Weights of a small GPT-style language model, trained from scratch on English Wikipedia.
Size: width 224, 4 heads of 64, MLP 896 tanh GELU, vocabulary 2048.
Architecture: LayerNorm before each block, biases, tied embeddings.
Training: a variant of Muon for these matrices, 128M tokens, 8484 steps.
MLP neurons of a small language model. Each row is named by its layer, matrix (up: input weights) and neuron, and shows model dimensions 48-143. Each number is 128 + 32 x the weight over its row's rms, rounded and kept within 0 to 255.
After each neuron's rows, "fires in" lists the words (lower case) most often at its 100 highest values on Wikipedia text that the model never trained on. A number after a token or word is its count.

L2.up498 [172 151 145 101 120 109 133 200 175 111 108  91 122 207 166 138 156 151 103 154 108 139 114 126 148 166  97 160 122 172 159 123 131 137  66  50 140 120 106 150  77 134 134  79 146 159  78 108 106 133 115 121 115 100 169  98 116 164 129 109 142 110  97 160  61 203 132 160 111 149 159 140  91 122 111 133 186  97 142 137 143 127 112 157  94 142  82 118 171 137 109 161 124 165 113 140]
fires in: "years" 37, "media" 9, "medal" 8, "medical" 4, "affected" 4

L2.up356 [186 118 110 117  96  87 132  87 156 109 189  62 159 181 108 163 190 100 149  63  99  96 171 159 126 139 103 135 141 136 151  78  84 172 140 163  60 117 154 161 126 123 106 145 176  98  83 121 136 144 183 147 124  95  90 189  77 127 161  87 140 165 159 142 104 123 134 200 157 161 103 139 113 128 129 110 152 104 119  97 148 143 138 156 109  48 172  93 175 101  91 128 121  81 102 172]
fires in: "st" 13, "san" 10, "us" 9, "s" 8, "village" 7, "paint" 4

L9.up479 [ 80 101 117 119 108 119  67  93 136 138 131 163 162 109 114 147 154 134  93  94 193 115 121 165  72  95 132  60 139 130 130 120 139 187 153 165 111 122  81 159 122 114 173 119 135 129 119 140 126 150 126 159  51 123  85 122 105 102 137  80 139 165 148 181 128 141 133 110 172 136 115 118 132 165 130 106 120 153  71  74 144 135 159 110 100 160 164 160 155 158 143 114 126 138 146 149]
fires in: "united" 26, "us" 11, "world" 9, "japanese" 9, "australia" 6

L2.up103 [125 140 112  97  65 155 123 151 142 130 114 102 170 144  94 112 113 150 138 126  95  79 126 173 101 168 149 117 181 144 119 135 151 141 120 161  85  96  96 101 132 137 142 152 115 178 175 150 160 121 128 123 139 125 154  93 159 216 138  56 141 193 147 135 160 124 129 111 202 128 147 167 183  93 152  87 189 104 138 155 122  89 179 192 116  66 132 155  78 151  93  95 175 107 165 110]
fires in: "street" 15, "died" 13, "ft" 13, "mi" 13, "n" 12, "age" 5

L5.up95 [127 118 161  92  81 138 138 173 203  48 123 131 152 145  73 167 177 139  74 108 179 160 129 148 104 107 127 125 138  81 131  84  61 170 195  74 124 142 118  95 116 133 106 113 113  90 162 175  85 156 165 124 138  99 125 119 133 159  99  96 110 118 155 113 105 101  87  98  83 106 124 139 128 130 137 107 144 123  95 135 172 185 130 172 151  38 160 143 155 128 134 146 139 119 123  68]
fires in: "a" 33, "announced" 8, "frisian" 6, "as" 5

L2.up473 [140 135 128 199  81  76  47  86 151 170 111 140 125 113 114 116 148 142 132 139  96  96 186 147 137  89 143 113 115 149 122 107 137 130  96 132 184 168 132 111  94  81  92 221 210 130  57 148  91 161 129 137 152 120 107 120 163 164 137  86 147 148 120 146 147 118 101 161 108 158  82 159 133 140 144 137 126 145 130  77  72 165 189 147  69  97 168 105  75  88 161 159 188 118 125 165]
fires in: "japanese" 15, "japan" 14, "australia" 12, "south" 10, "australian" 8, "youth" 5

L2.up644 [161 126 120 153 167 149 139 147 168  84 145 185 123 139 184 134 184 138 144  71 126 156 117 102 207 155  97 102 139  83  98 114  82 141 129  98  65 105 117 103 123 135 130 143  70 107 189  63 189  89 155 115 141 177 145 112 126 138 140 187 109 115 151 147 118  83 131 175 132 161 117 136 115 145 117 156 202 166 166 205 124 111 164 143 121  63 117 124 112  86 111 119 173 117 137  74]
fires in: "such" 31, "known" 21, "both" 18, "design" 7, "between" 7

L2.up883 [ 78 106 107 102 158 177 126 117 143 139 134 138  53 109 114 202 169  91 125 109 137  98 143 158 106  71 144 124  87 147 156 168 141  95 162 110 141  73 109 199 154 129 100 119 166 138 135 113  89  74 195  99 142 103 157 103  96  81 108 122  92 141  84 160 135 104 143  71  83 197 128 104 105 135 137 122 118 128 134 154 128 122 185 141 132 135 143 122 152 121 180 113 141 138 163 136]
fires in: "also" 38, "later" 26, "then" 6, "entered" 5, "events" 4

L2.up757 [156 133 121 196  95 180  76 128 110  68 118 112 135  83 137 137 157 126 120 107  91 155  85 153 164 123 129  93 144 122  85 123 108 132 214 164  90 129 165 120 174 203 166  89 158 112 143 137 149  98  97  20 117 106 111 169 115 162 174 153  99 109 171  86 156 106 142  51 183 165  85 147 107 160 101 151 127 145 131 133 139 105 178 132  96  75 134 131 138 170  92 120 159 102 135 109]
fires in: "first" 37, "took" 15, "1" 15, "following" 7, "second" 5

L2.up399 [127 141 179 150 138  76 151 127 126 115  76 133  87 105 103  82 108 151 150 145  97  93 151  81 132 113  78 116 109 158 106 149 108 121  99  77 166 169 133 146 126 100 109 141 180 174 127 124 127 119 140 144 107 151  99  71 157  71 111 102 177 104 175 186  78  85 126 156 114 155 130 151 172 101 136  76 106 130 188 217 148 169 133 157 141 162  86 127 129 165 137  78 140 161  72 195]
fires in: "place" 24, "life" 15, "goals" 12, "goal" 10

L5.up677 [170 190 158 180  69 107  97 121 169 110 126 127 172 123 132 145 143 191 153  59  55  87 123 144 123  98 122 139  93 108 115 120 128 137 171 136 118  58 123 143 114 191  98 138 154 113 127 129 113 156 147 177 135 174 143 131 157  95 192  96 130 142 128 101  63 171 121  96 148 144  90 118 151 107  96  96 112 117 130 131 129 150  81 143 126 133  67  75 109 176 126 109  79 130  92 124]
fires in: "of" 47, "developed" 5, "designed" 4

L8.up438 [120 150 106 110 134 149 142 168  46 105  70 131 140 117 164 147 115 135 101 103  70 183 144 108  78 125  94 166 102 141 114 106 152 117 110  86 200 149  92 147 141  64 130  77 111 177 101 145  65 146  99 159 133 144 141 144 148  94 219 186 121 130 121  99 137 137 149 110 105  80 110 156 146 130 129 116 121 144 101 125 132 144 154 161  82 146  64  68 143 146 181  92 159 140 138 106]
fires in: "of" 17, "among" 10, "what" 10, "although" 7, "as" 6

L5.up555 [124 164 103 106 140 116 146  68  68  95 153 122 145 166 144 113 134 109 126  71 109 173 139  81 128 165 105 168  61 176 146 117  83 127 129 132 164 139  93  77 182 127  65 168 153 114 114  81 144 109  91 172 168  97  93 146  48 111 165 128 118 115  98 105 165 119  97 140  59 125 101 168 116  87 153 148  71 176 122 131 141 103 115 133 142 158 142 126 162  95 106 127 154 156 133 143]
fires in: "that" 16, "where" 12, "because" 10, "soon" 6, "said" 6, "which" 6

L2.up455 [135 124 117 157 127 118 110  57 122 129 140 179 172 144 149 158  99 150  84 154 131 111 145 135 109 129  97 133 108  45 105 104 121 123 156 113 126 148 198 101  98  84 123 120 101  86  80 128 139 157 177 137  94 110 147 174 174 108  87 157 127 137 100 140 143 211 171 194 107  98  94 157 107  77 161 108 121  99 139 137 133 127 138  83 138 159  74 122 137 115 146 114  93 127 125 128]
fires in: "different" 19, "include" 12, "included" 12, "these" 9, "includes" 6

L2.up144 [127 114 152 130 144  98  43 115 149 145  98 131 103 121  95 156 127 102 124  96 100 130 118 110 104 171 112 105 145 134 156 202 123 138 131 127 121 101 124 152 119  88 148 107 169 131 115 171 103 158  93 160 159 116 113  71  53 143 126 173 188 151 181 120 108 114 103 107 114  75  95 124 163 118 136 128 133 161  67 125  74 161 177 207 116 145 151 165 194 129 155 104  40 100 168 115]
fires in: "2007" 12, "2008" 11, "served" 10, "2006" 9, "2010" 5, "2011" 5

L2.up35 [158 186 149 122 126 171 182 116 112 147 145 105 163 149 113 123 129  84  99 128 154 114 125 132 171  92 117 132  79 120 147 164 111 134 167 167 111 126 170 127 104  88 116 120 103 152 168 150 143 163 104 152 128 165 133 111  67  85 122 153 163 119  84 145 119 113 101 164 160 149 106 128 143 128 120 124 186 186 122 163 114 154 115 104  64 177 139 132 152  86 134 154  68 168  92  92]
fires in: "video" 17, "side" 10, "on" 9, "idea" 6, "provide" 4, "hollywood" 4

L3.up5 [153 133 106 104 134 126 173 198 135 158 146 166  86 122 148 111 166 135 112 118 117  84 125 139  74 170 114 104 148 111  97 148 120 150 146 128  77 100 155 128 165 205 145 114 177  66 101 136 100 148  96  80 172 121 131 102  84 132 127 113  96 129 159 148 104 144 122 176 159 147 140 152 133 112 132  85  87 132  69 178 129 207 154  52 155 187  41 114 142  98 130  97  84 170 139 127]
fires in: "war" 28, "cup" 8, "player" 7, "house" 6, "championship" 5

L9.up622 [147 142 101 102 107 160 108 106 128  98 137 119 150  96 116 118 159 188 143 123  90 121  53 115 179 156 149 110 111 109 141  49 120 119 155 127 152 192 126 165 147 119 135 111  58 129 108 121  89 118  97 150  98 108 126  45 167 105 150 146  75 169 161 106 131 154 133 155 102 183 114 130  95 174 153 123 163 156 109 109 155 151 139 138  51 106 108 199 139 109 177 143 186 183  95  88]
fires in: "a" 88

L2.up849 [174 147 109 142 109 101 132  87 136 126 160 202 163 135 128 145 188 129 103 104 115 145  91  59 153  92 101 120 114 131 153  99 146 152 136 149 104 157 113 145 101 139  70 202 142 104 148 116 127 120 172 127  99 135 100 216 115 100 120 120 162 120 155  99 158  97 108 124 127 121 113 152 134 115 107 126 115 160  95 182 100  91 134 135 130 207 150  93 126 173 137 127 112 117 206 158]
fires in: "for" 51, "municipality" 7, "canada" 5, "canadian" 5, "participated" 4, "municipal" 4

L2.up602 [109  91 148 112 102 108 158 115 120  90  97 172 150 112 182 154 124  98  64 118 117 168 147 175 115 184 105 116 167  99  90 147 146  97 125 103 101 145 148  77 166  74  36 117 180 107  52 113  75 105 104 180 145  94  85 123 134 172 194 140  90 210 123  44 143 119 136 137  74 142 123 193 146 140 123 109 146 143  94 138 111 152 111 166 159 153 137  59  88 103 144  98 116 122 119 130]
fires in: "all" 35, "allowing" 6, "allowed" 5, "relatively" 4